Part of a small language model's weights.
Size: 6 heads of 32, 8.4M parameters.
Architecture: LayerNorm before each block, learned positions, biases, tied embeddings, capped logits.
Training: 239M tokens, 7303 steps.
MLP neurons of a small language model. Each row is named by its layer, matrix (up: input weights) and neuron, and shows model dimensions 96-191. Each number is 500 + 50 x the weight over its row's rms, rounded and kept within 0 to 999. Numbers have three digits each.
After each neuron's rows, "fires in" lists the words (lower case) most often at its 100 highest values on Wikipedia text that the model never trained on.

L3.up166:468437484431438456502457537473535557590499491507518480453449519438458471503517461455545465528491517450468481539448547498422525510567508485548592486517426582549405471488492500502461538517503482540508498538542560382515410591465586532504613502459481499510568497502551527532426429524465492395
fires in: "from", "had", "was"

L8.up723:484600480507509437542530516519484476478527536525578520578608452581437503556485465619580467532525465486407431471518560488344558448484430548434422573546473509603551446474575532509506491528424470507418448564477410588517425546470508475605522448535504479499549521564497391514476447538449553502
fires in: "was", "is", "lord", "has"

L8.up591:511627401517572577518440505545528529497494394523495594509487420553608499519527453582551444403478493534495513489477535502484539438545451445457404512501525521506579470537539597484442530489555468595526518499470496418433393503551497529548500495527500492436543554396509504460496488466459585458
fires in: "as", "total", "notable", "was", "several", "is"

L4.up106:502462449532471576438517476487530456560540485478441492524533468558487479450515480459459424410489595519598470463543517457518514528415550641512486524508518581675439482505547477473508531527537481442536441593484558460565454562499496498561472580499456433513522488580447578422550506445522560526
fires in: "this", "that", "because", "result"

L7.up335:544444479472579622516547517570529448563551545403496492528429481449468448468547476399549431454442540491482461469458431482481491454498430511432510505507477487496435507482507533623461508439453429449604501519526386486455466470450469464514526543587537456497477579541557480487462490422451594478
fires in: "high", "of", "third"

L15.up725:407527543547517517500519559492545509507502509400445479530444505528436462535421496540443549459481446470566518506502552516501397390478584492437535548493463513537413516472415497539525503444556484556503508484464498462500533462518501555430572499430573499507526563530542530477428527498524508457
fires in: "as", "de", "and", "duke", "diego"

L7.up15:438439438434531468451510457523492477614454506523545553519415523549534412486446489518557403522473438586480499545486516569533470500544491490544530461491462506445598456507609560405515442447502512516514501498552473549542460493485527490502553404394435565458464558506490479515480503519432469488
fires in: "an", "became", "announced", "because", "any", "had"

L7.up361:418436480511480519500635503499511656586481576564529483494389490527582403462540429539555500377540491452508445521487426471498414496484494538471523565502401474475628494567499558535527578457505463530518446472566569563520448451467518413518562457455543542491463512499399510441564430507550555532
fires in: "became", "in", "for", "because"

L6.up562:471496433517490546473455505541575506475550470594516482483446435414541512515573468390508440565487552502513530486493517540532471478517521507545427426573565478451501413504517525423485477449475496545443503522514455473436445513497440416508591572515440482395443497431530477558584570493554438464
fires in: "of", "into", "at"

L5.up105:489537542561458522450528555572582499564524547483524498567507493505450437515540398448547418516463547410467479563488523512542481522535559514517424460475604455519465451474488486441579448443519587409457516448530504465612487546493559413501488532562436634465563486496560504458454569525485526532
fires in: "during", "university", "following", "after", "government", "new"

L7.up700:458465563536470518504589392448443469610598520521582530523493527523518441467487505467434541444493447416504505480438577580439541508562438487531531513596458425438475443448524506501531483442452444561490476532529525579478488420529657502466522416525476537485508526530631562435406479491444404539
fires in: "and", "near", "or"

L12.up314:418537551544559441539549495502403530526549577520511529433433452516536431472550456491560550531555512405470498483457421502445512617569543511474413513480482468558574518460481452582419586478490466465606566445583507478402453470474550524480569519397531520540553462474571504470460582448314501585
fires in: "this", "there", "what", "whose", "in", "of"

L14.up269:493480520498431564503533561543547500551588575540407509544521495506453439553486540435600465557549583509476501510448474424453526509542560460474540496554430461458412468499517522565558478514454432510496437452599380489551477439491476585496488544555473551514515567495545499553546521441515429561
fires in: "after", "with", "by", "is", "then"

L4.up510:508469536556589527506444542462584451514585440455457415526469527522452499514596458459501371523536487537515448590574448410400473483516511445533577492541474456514538447445493512499524524469514541490621446547547422442489437500500535546507520468495521464447553476502535412606489499464451452512
fires in: "from", "promotion", "promoted"

L12.up510:447414504510465513539541477493548461525486572523482485514541508531567583478422446472580548469475511452462521448517484452488503500544508446617545525498456595529496514484562550469483516461520593440464518517489500466455509534567529456445465521559551473429528504534515494441636611453530508471
fires in: "an", "anti", "any", "another"

L5.up633:521441438569513510447589521500559608518581549496465505573465524528485471475498533536475505427528482591550594574436514511579540505524482569534509501449436630572506440476545476458427455426499467639451443502576558512486500461539542515543532482407505510493518448551541560504559486504437593464
fires in: "name", "county", "country", "came", "became"

L14.up722:444567450556554522420499517460586565377578594443571487506610450557436436564424377530440461474516554515451479461501541496574399523509497494564525457509443509552542560513568588591527546475517513539506478528531417537466474536509502486485470561482483574534554600536444531482455604515486514474
fires in: "was", "became", "is"

L8.up128:479569456628430566490539452454614563534563472426412530554479550447375429440460509499550470569501534481488578472422509474525576525487543515580467447613504502424450525518491513553525469505563467516559538472448473441545506442509497542509454502445483533467578497508567506488511467477431516473
fires in: "on", "after", "following", "oil", "ohio", "another"

L15.up726:466560455492462444452456588596556545513501492429597420450498466481439462568450459473414453572463449464515483518463515518549533516477587548385482481559592445497518484647548488504490522468507450528656467459470443488522459621552421463470452515493535567562578521511537493478536525479532503531
fires in: "in", "during", "of", "after"

L6.up413:500469566436605446452516520511607459464475559463449487549513495553556450475500454516502508503560630619506419523508473458419480466512544503499447481446508458485452517440446536564468463546596478446596486595452523453506545518500395536598470479510456497548533552532503504559576547425544540574
fires in: "with", "of", "committee", "complete"

L7.up536:453575510452515581482462499466494501573462478511462515499538415483466486470487491457499440519428500567573568551496517477477555549512524498513485509519507512476504522492412550419530486537499451570489444527474584493445444436554452610566478546566522478510433530411642498326473564489456530499
fires in: "as", "became", "joined", "served", "played", "and"

L3.up7:502454573558509507567532458495543479549494457490538591494488459564499527516452511500519476558543506584514508394541412540459471530433507476474582569586480453456528479547426461479437579555491514499463496490498469559477575472526424507539569548404456583518500473551450537452457491395501542465
fires in: "following", "reserves", "services", "followed", "service", "conservation"

L7.up618:479565493593488501495468463491444551552552446452526511402473430558432484544565533506505516510495458443542524497587569478493537433518507614453592469493552529499597528444540480602478473528552521409562514592441459435514523453515572527445460437419468566473398460434581434416490555465489456548
fires in: "and", "or", "active"

L12.up461:481449544555561530397402492474524514526491454454492603486500486552611507541444470520545384514583449532549500502398620381467481383490545523502495529493472473633482448497471518453569481529528402512592501460517460540466529450484469497444618477511450402621506592515581499512481527570526491488
fires in: "born", "better", "attorney"

L13.up176:442433527446500525469499463520557515576511470512461520472455537405467465508492479524484454408613604540534552461575571513470426474498564438514555572579468451429369489385450442588568426466476459528511479488441471508596526465485513602577506543521474599388547460439562579528493433488500544522
fires in: "to", "between", "by", "with"

L3.up350:517447553439559481521463553470547416499482401471598513558470526436500503493538527433464491438538580544512427479538430566442484483455467516544536469586545488467527533494537518491478525509511470431629448432573448462500521481477508529584518445543554548432551475466477510477525500495499504547
fires in: "with", "of", "distribution"

L10.up392:479505493542567480510454549551511501527465466369457503574532514520461568550464500517461507409580486507503471483474502454539509515451537484542414505528514477452507472503544498519599458533501450439540511452469424538468463614517522480476474417599440419469478606440439472600472504477459495509
fires in: "of", "four", "third", "next", "fourth"

L8.up379:489462465504452517488500529401498522504566497479530493552464410449547558454461465563504574411486471583519550434476551436529472574464463485444457435475478487526536504513493537514515564576589598443455557520527538449475448517595406442514575456438511493556504444431483524458513483507473501582
fires in: "college", "league", "university", "level", "school", "championships"

L5.up639:457489517504518531535519509556473560469536532472531538383411480469566522448519562467483508472554396585440507499464548529531515496516435442468510469537604535590514559490481441382498483536533389495539475445476436505546450515472549479444520426464465466547568517492538495517419490567490614473
fires in: "also", "have", "has", "had"

L14.up7:530619545496540555634566508510507500467480440521544483554476464497519543473460434507425533399493489504533517554549569514519404468481581475508559503494465490407550539426494425568477465566501465456624302450509571537552486534481513632429466521568451519420551438513547496451447447566503475551
fires in: "however", "east", "which", "california", "philadelphia", "elizabeth"

L3.up311:449555538498538559447445483576431488598533483474445521535504526551564526436575488493444452497474514596460545521516544526514386485467459535542421561409568455538591497467532423538563463540498504526490379494520437535491468473459569505527506565483416541470513471501614478446546520401517457553
fires in: "its", "his", "not", "their"

L3.up681:434546554505423503517560509489571436511529524471505511549485507499547493551403549449493495393547538569494525576528544607544492448528494426508443461523471460501522459522483532634529553524549455497535467545463505495557493525574552499429499518461498499512541600478615501505463404468476518541
fires in: "however", "research", "published", "year", "search", "near"

L5.up124:483563550467542470521483588582473537594575407592457414493557454488477461527499464457505456559467523478553481514509546475475593438507501509499509534442565459465493443511636524528434481520450487563484533606512548452434439499397448489535457498464512413479448468480477608522428450512582578326
fires in: "of", "from", "was", "born"

L6.up204:453606520455525450387507545513461456425517621439534575391404461508480372548510445461504551546431422416473488485566512530466480540544527530614552563488470468491509519518506477522352496474498546473509496511491570524524598450498543604512563499481520521537425496491570497535461489469533505519
fires in: "and", "february", "or", "discolor"

L5.up194:439495497522540481474404457489482537634516410452512598449483456544583590511468541595468440518497478601484455514484574491518463501517533548509530472425509497515442461419475457486507475509632551520505447568470528508526420430626571463539487526451468436462447504479475547544468530505487439555
fires in: "career", "life", "university", "house", "wife"

L4.up616:499490490455509532443467511565541531476503489549531476499394504483524400544567506472492521527439564546504492551502601463413464511500523470434482476551512463524559444454536454508453569459429553580464442569564461472419501541480513510535613541373531495464557408416536523525527350554463564486
fires in: "from", "represented", "present", "representatives", "presented", "international"

L4.up43:455551550464489582482408385511445572441523514506557495523487507469536511435529414440373570474493530422494526505520516475484621522539509515524459506414542521535448482569446526533451415551560505476464474557489529502450423471473571579506554520589434544468556452440575488448455505408555488476
fires in: "s", "his"

L15.up704:485517438582519585520597456526478433499488488470462465491470455460572557519500462544503510478513475433546561554491539458453539510433496460537634456485554490486503565537587446529448525485469396470556587397580501540525419522502432539482536473464551458491505552462476452522530454481465547564
fires in: "york", "team", "total", "date", "tamil"

L7.up426:445479459579574531358434494444553473570432576529465535501502482549499508353499520541408488448447498530480546533467509437492521479476608530533570546441391604513488522549618532503548438482560508626485482535497521496491547446536475526515505488524525580490440420514517521507518558529539532376
fires in: "december", "july", "may", "august", "february", "september"

L10.up25:466529609443542556516458418519541518402550553546520520550415394432569416469519532520445539534480521514566416546538440461554671490444572507415524568458529458500498521420468492531457462512473549491538528542579505515488450498517443553504569596468525454476530520481471553493550574496473554500
fires in: "with", "s", "behind"

L5.up391:512581525525567472591572575511586513513489529514546506505423411572488568445549396552446485417530581538407493583482552490485417498549487493554460524453449564407404434490416553457520438516448504487617472578529456508558493446544537409527573489489498444474494548447468499475511497469590480542
fires in: "was", "while", "wife", "whose", "life", "attended"

L12.up767:465476462557579475485453535514488432469591497517454424422501551480593486540544446529447439498518480497432628435491401485530488488441576425542572561532511500456495456544521488475428570509430481525502507528467520465505501488549492555578545519430483501526556430503582596535442576574494485582
fires in: "place", "building", "group", "party", "record", "composer"

L5.up77:498546483416494543440553415503532526539510524495580658561520514551507560388526464459517500449504543500503517470531422484491598527433404461493616488586559483546437425444544541470499457434449453548517481411472542489474425525472544481502456485487449521449579569489493546439555533509455477481
fires in: "with", "as", "team", "by", "release"

L5.up700:571371536422569494453571391520509563484522536476466462478487591458597504548559604526494545447470493549476512475420530587469551527531489563536534466468549533601381493495545590496392473478557519523471451450487521409493430505556534425474567454547509640521487522489502517483528415423500554570
fires in: "as", "in", "mandragora", "for", "autumnalis"

L5.up310:393492505503490501466568469500521513394525556508483553534512588541522489489479550561558515544461457554480531484468527438484572517486453491537454544491436491519445534391539519441472558530504500414415532547580483469516444465610533416448470506505517549434484582471494495528537517545507458566
fires in: "in"

L4.up538:422463540492525528445554393550491448485494495532543518456459489449505523543458518467524399505471414427423523528508439542456507480532503555546473503533530475454491530552432591501446438416514400503614453496636518497475482529504539338540608454425462600471469607533504456490456436495547460462
fires in: "became", "with", "between", "become", "through", "because"

L7.up710:443524482500549482501497522479459496429524465539502547501536621471533504471467542447517478479618513541465533468527580426494521509550496547452520475546600489391399533453438539451529559447423450384519485528559493476516475503482510409516471568440497556466639457509520483515526503451505519440
fires in: "on", "to", "town", "in", "world"

L7.up682:516512461546462517503511442491433438420508636469549572486466508477513504518527484537498436483465429469516627538509415516503537531390519593588517522488538455418549495502445486512528571597459530450445469593515488440537509411437448531530501477426551477526582407375451441560506457537471484500
fires in: "known", "well", "and", "such", "she"

L6.up442:481583494534511471571553581511454544585562479494501506458433516595442503490499501376528524428548513523567422463592490412474486520515580543590513481507464504588513415551467554491422485500452504388505453569510507522492473584550486326526537434504460441484484569510571502524505536435502492427
fires in: "a", "age", "top", "award"

L14.up104:565513449492529444538471511380517510501610451494573504512490557554530430439459453517505539574452433407595455489478462458494447526488508557507483464472449586541479490442489458533435518411523577445493595451563438511431542594582521524429490476518523540444522536430512536518479581466520474430
fires in: "an", "announced", "with", "small", "wall", "any"

L3.up206:553427476483494494500340596558573488511502596426554498423449464573420506535457487415493589571547494557560511608526495503471416573448513502460501534481532524474495427461549544484478521527487581452538459457533517492471502495501462461495510400468481504481514542504449531538511538549554495430
fires in: "one", "part", "conference", "concerts"

L3.up693:535532511530516508459541463471435511534473557519583534488491427595503562436557449394445514516556503495495443558579487516484471520523360423481513497560537443355521458598522517520504554529515474451557520470497477524509435581494554544423505603498441520519525431498456514458446469483584512553
fires in: "other", "all", "it", "two", "others", "their"

L3.up77:552485435383543490510452488531515585552471455480521489519577322521586524464505586448488471463499558508564502457496482425549528502460564484470431541499539502477488453539526563536491453521548446501553435533471583518503524532474416594519543449517534472556542466398494536442434519481503486447
fires in: "a", "this", "the", "rochdale", "his"

L3.up288:445586404527500470475442528557529515517585469528496539427435523509470368428390497448534518526568503510469551480474440435504399595582552545514487530527488598496506445446505496498434439557573518448492487456500530459564478504482516543551512435533471576554517559502530493566409513521519555507
fires in: "a", "age", "autumnalis"

L6.up357:505550496489572537477453508504448466575549473475434522513468489429508400466559520412466481495485574424511452481553453453533497463445596564486421422437598498541474519511577571433429480514510431516465511480540538558433522498445515492497573524490589489476488541439481547511549496503524518495
fires in: "of", "type", "team"

L8.up514:560463470497495543465454548459422511581509507456502585518509523470530521464468531480511534391596481486414507397384505520465510559492421544449494494464557521545486445448505482448496431512525448461553476422573360527413512443479460561543535427531488446438534563581503500567509500541448618464
fires in: "of", "000", "million", "much"

L13.up589:514540488467438499496486456455451550570523488456512561545453452582484505523443407480417557422468536568553471390433614507508472517397471526451465548486484497492521538477500506571405634484542469527515406485591554563521541515467499627450456418490488553417557484481493469458465526464513511406
fires in: "that", "it", "he", "s", "and"

L6.up648:468533456548505577444440534506531463569487552504460478507517533492509465433480482525504503537446483445481436578596375524531475541468572492460430530421499520488475451564576466476438376558518532490532459466462489468527381573510510525512544508523593532457442566495438513498446450425461482480
fires in: "cup", "career", "international", "of", "cuba", "information"

L4.up582:475534492480535389491576494441561505524551600429548518470582495409490469508500530511528487523545510535547447634369393442415522493465412545472491408457521447496548512495513603443486547546458514515510551459449514484497566526550475554522474451508489564460513523484525553562522500431518486447
fires in: "between", "against", "under", "again", "use", "used"

L3.up449:473484551559512513420523516526479506469495475482514473504545566503522493475373525413434510461508505429451443551423564508490513466472484527665537594514515618518463459520513486447482524405441375477621474460481477463453481455582475481549617443564511524460502511466537473424414533436476605484
fires in: "became", "name", "of", "game", "with", "same"

L13.up296:564456486439401513478536535503486511539571520502510396480547478434510469363533533520433456509607528410548458499484532500597538524424479502574642470503535501530454485434561518525545472515514477438411531492553446444501524512508553565388494497458604548637459519431559414505475478486485553532
fires in: "and"

L4.up696:550567484555499518543489517452580493455527438528447483574489451489582393437587462398487546458512604528464642492515464552413467493469460433470480529372508592470620467537545573509618554571454486525599460479543597454426475478438455514489525540438450514442510552512495454410543451451435502525
fires in: "not", "record", "to", "great", "as"

L4.up559:435470446545421466503536438540449488535516480489461569479429498527525544443509575489510427508464523482418407524538467470515515556584423598515449499548507536459510483550519542564547526610591483510506413499592470499532375458543458471515499533513534448513425576458529485448533492493417475457
fires in: "became", "become", "not", "justice"

L5.up556:459525491374512389518431455570495426425482594479561508530595554495496559499499463636582661481481481562511466535522484479486492456479495582503522522492485479454393533477552557572425528596472480561562454483483548488564441475479472458482568512531515487647525557537456551485488481473460492455
fires in: "has", "had", "have", "luchon", "is"

L5.up634:501567529475483517480455484546457486529443509399606470536420538606495525474456498489484444523492581504509540518475480552572603463490499524523525495424525544482433438496497574473443569464463546563596436433528527503485476493423610586489578453557545530507538527416646486422500507501607521528
fires in: "as", "and", "with"

L15.up306:410356467451550499512581480491567556473535545500518483548432479540518453464504471559608542519469562522462484503465379501516504559524506500462555565534504480493502613486524474596427469506443542473598480444586529453458449454518560490413498416487566610482497604531550543428441539418494510514
fires in: "in", "of", "the", "with"

L8.up504:468479438434515547541507613516521467387632445486490433481473485575537443452506526514593526542462475450479515380414385377471553491485460561468479531522496506506498522497619479494474522442491500469581474428516549547538421408508486462460457507476575525584430523505468450446526580595419406543
fires in: "has", "have"

L5.up334:458513493521565513492519459494436527464570477447458460569452534490504508443472477501486489446493517527488495403474582416480590474522495525498431457447560554497484493415567575535509505512587466547559466579525480548449548467573538527539434436530460574549497561494471550478406459493529489460
fires in: "february", "over", "average", "website", "overall"

L3.up332:544496521533456415449499572529532508567547444493541515518468555509534524407467537493494429454515468407511442515490521496544499641523565543539476439492533538494540515515502484557443504507545533478488519491606522428515488435618486479524571414572515489453484493606412490461452572529482506504
fires in: "university", "county", "united", "country", "season", "st"

L12.up295:531452539564431487435559484361413478550560508560496393545461568548465506429482415579491512394529476501479428464595552508549448460427500583472483512436528543472534530445503514504516522455481425492544525564493582452520523513461560520574493572379515619548536468515495410483487460503495424452
fires in: "and", "or", "to", "as"

L14.up373:558553411424539573437499517486556527495452446463536516466490524517481462438589460500464396566527479531457476436617514485501432504413504480493542544575454642516508622471454471548483455462500407429576479551478478405547434542512567461497425502394495545596531522527522546454519576583520603486
fires in: "while", "before", "because", "and", "this", "by"

L10.up661:482467552483571579524594503460535560572472530444517501553388521538498440515459498444580468395427525436541429395474554471456535478509524461435483533535600508557489448455528527504477493442547472505562511531490603449533483581416488491467553573469472441407524447576559477529546545417477471508
fires in: "with", "through", "for", "as", "thus", "throughout"

L3.up398:497545528464598575473513535473513535439542455464529483499426538560511570462585492462404474491492420418448539527470528494480448440533525506434610453469519475551555457493515494532479610414491512500477476615525469504518473504535510479493584483418488446430579516465549489498518426401511569556
fires in: "in", "from", "promotion", "promoted"

L7.up80:519514470456539424389507526461500470550494438465494569532521431492475600465429475485490437394431523541504409519459537534583454462543503521485514534421555473515545520598571588499569452546471475594417578497477519489503424515461457458452523458517484527538493641613500435407553543435542598576
fires in: "0", "days", "day", "cup", "defeat"

L14.up399:423484503511501431476521477550521571464522506570501476601422567507516436543516477513447569481542501526487473517550592378509470623612517536527524471515429516511514471369577554446562530411485479432516491468507501414595479469555436540556523522492548484435547524512574477505410481533441535454
fires in: "to", "of", "from", "into", "became"

L5.up96:490444511459552572414487527403529489531559523416507497543431503511467534555524478450568421465569503539565494559518662483534520517427521542549460467573589508481521520470604522469451441498572645474563477524563506490494532486554509488495469430443473511469401548484464490493501550519508576435
fires in: "university", "one", "party", "common", "part"

L6.up187:451596551488538519454523540482526539444573445509478515516470578458507388449503530479493546446549496404553621485464551495453504490518535512424506516533480492518503463423502527502614549526537490475554507519566513486471467502508409485492566509437457528438575503444470517421519507488471504513
fires in: "to", "in", "of", "on"

L3.up450:551580497555553598424462534486522556532519523453539566482544548582456447526465478450461390506534479494465458521463597501551481533551534519436490522526367460517485506526512422556486408455581461569447413513552524432444432441523507450480535489459566473508406543473377482521535531399469591597
fires in: "became", "name", "game", "came", "same", "epameinondas"

L10.up421:494499552528560378459537520438512541439472493525545519467488494489435500443481455497398513488488561514513550517496561519573425504401483566432444500439536560513501513529620491577451486438520444525516473455519454455518541454511593504499454510509479558522561544478498462541558493485557478454
fires in: "he", "or", "original", "deal", "magazine", "and"

L5.up22:446514444539505572470498472476527574588490543504502435425499483561472452515413455538446519437458509469495473480440479504516527492469520542497573410592497564399533466472475480441410579555456491451501424429501492509527458489428599455523553533492527499494544552535526611500454389557459552527
fires in: "as", "with"

L4.up302:467576520424461507502490515527565457534562479493534510420501478635595513414491465503406526484487503442345569544415488518448453463499497502537486541448538596460636442550466523527481525603472496516505484437494516491547497524497619529449515550548442597475486596530447459518505473442474497559
fires in: "its", "their", "his", "the", "itself"

L6.up765:496445489580572516496578403484540541525502491357498545486555515478470492470450505475450506299464503606473454447347487599442514494462547534541542502373395485450519520497529465563462479564473617545479474567479438575521493567552517509590517391458489497482449506462563500585503504515476542510
fires in: "august", "december", "september", "november", "october", "february"

L14.up174:558414499487562495418473526453528505504467487435406568530479468451533548550432459512480523490518491565500501480573522514552405490494436432501504627443559487470433520482459501475500521521427519520477469483540469556439487422656551451551561472493444544404525465508526480533523527453533458531
fires in: "one", "death", "1", "a", "several", "part"

L5.up598:501501509483519594471413490473516501458495558467548513530492498460417561525581493508529443561543464533491471509529447511438479496502419418479481502505429459412474530589494474588548484534708479529433564416568553431539462486485510555519485427538477467462563514495595508453494436490534516592
fires in: "other", "album", "others", "he"

L3.up462:483439578605490551488484448598536506460494536534516532487484517431503457498569537449502566433499459543423538432512611552519544502536539577554607592589504557557491524431570511617490464555584535446411457427528473514396505434535503585485516423467413534501557489509592561437479430428451474486
fires in: "to", "and", "or", "be"

L14.up443:594446517447527487534512595514589565507522458541430483433465498486492495565486438408470450465458562441502502480482470533608466490492604494518523480506503519440453525573463520542527519518444459423581440549516414480536498513531513487568445456544467515517565542530489545484480431455526561512
fires in: "with", "where", "by", "making", "help", "support"

L4.up649:436395605564461492546665534580593509511531493445540528430507457447498493527537533534478442482580485452502446523453545559516578514518457450529461441518476495530577544459457526557446475529494424479505415541514487475465474490533514505540529429486397598499555461489562562488545512431485579420
fires in: "following", "council", "announced", "followed", "young", "follows"

L4.up613:587523525557569531480478505558432560516436490482483483439510556536478406544486382509568491420555492491412460549561488506484395493487613501533531520477505530492463461438531529480467494577643532543468469530512515467547514520519532481480563526535471327475484486485481485487461453597501440551
fires in: "one", "this", "an", "a"

L5.up192:482572520475483456519515537512467511486545487512407599486443495529519379483458533449491536450492549496503430566517488516514463456421391503492496442474505574483461405540552499539514553575485451517470471462489355448426566460470478526513500581546406505542498513449466495364525569554449464535
fires in: "not", "used", "uses"

L6.up688:436512466543462526520482528557492577594536577468450457486448462527523499551490513485482538451530478495509530368487433447578548468568407495465628536455552400523569480474452521566471496457464433520495505467519509532477466537507463327479537431453532517485560461494512491440463518576454485461
fires in: "has", "have", "had"

L6.up340:574513426499497464430507522376520423441544565509507463558495478517517528455477455555563519641499483442461481530564525449463480538466605579506506488481635491496543441482486594463494507631544553426550505571454495546426458491625522511523534547485589506468529495546576572522431494502460469489
fires in: "role", "university", "life", "college", "time", "film"

L8.up701:491532450482548523500476496370594513461499427545479518542432512430467508425526480418533451471550563391500508512474482539444531455535495436462539446483496504501595576500524586536550452479511476424533452502517505503504526525486449450512390518527491471407545503524506495483389457554532472632
fires in: "while", "where", "although", "which", "however"

L6.up255:482485496517463515489596469461503534480555511455438486495432521483460471406459410551584510514522487402586574402477522417569453541538481483504498532526495485574381571515515503457447489532557540509540492499512521507444477460542498540496503445520514482486475571607482526449495551519497462458
fires in: "as", "other"

L3.up218:479457504533467460537443594597467515551465403555529468451444444583470528515528483536544452426498565531569470424486568498554505528550498483412506507438468447569493471510424506492507528570514504557606404519551536455465585479532510447585522490537497416521521539472602495453505560510499543453
fires in: "born", "children", "california", "silver", "february"

L3.up123:447581567450539491467495585622445544435553536551549456432501441587575495452528496506433502589482522510489547488487506473475496466486458442449461466526622449480498426496476479488561428534502471452530544537567430567412530395525577495521506507511434516481487541392493428492556558486520487483
fires in: "s", "the", "their", "his"

L4.up646:501528467556561507489492562529411573583543413506538506465448525472414469540443444527465474388498594435561440549465547519474502406527568530505487547469478546534521519552516547488516546488628450467485495523481597463478423505567526496501483471507480406478434456513524444479476534432483551499
fires in: "one", "due", "this"

L3.up86:507508551336483492559525481540491566536428513467512493499532531430509516427524532445556467577562416467525532511477406495525491571506432600539494402500456527484557486514590505521484479509510435472500499524444529527511437482542500626483500478593480496370520438464465619475564438415470516498
fires in: "used", "use", "uses", "using", "produced", "career"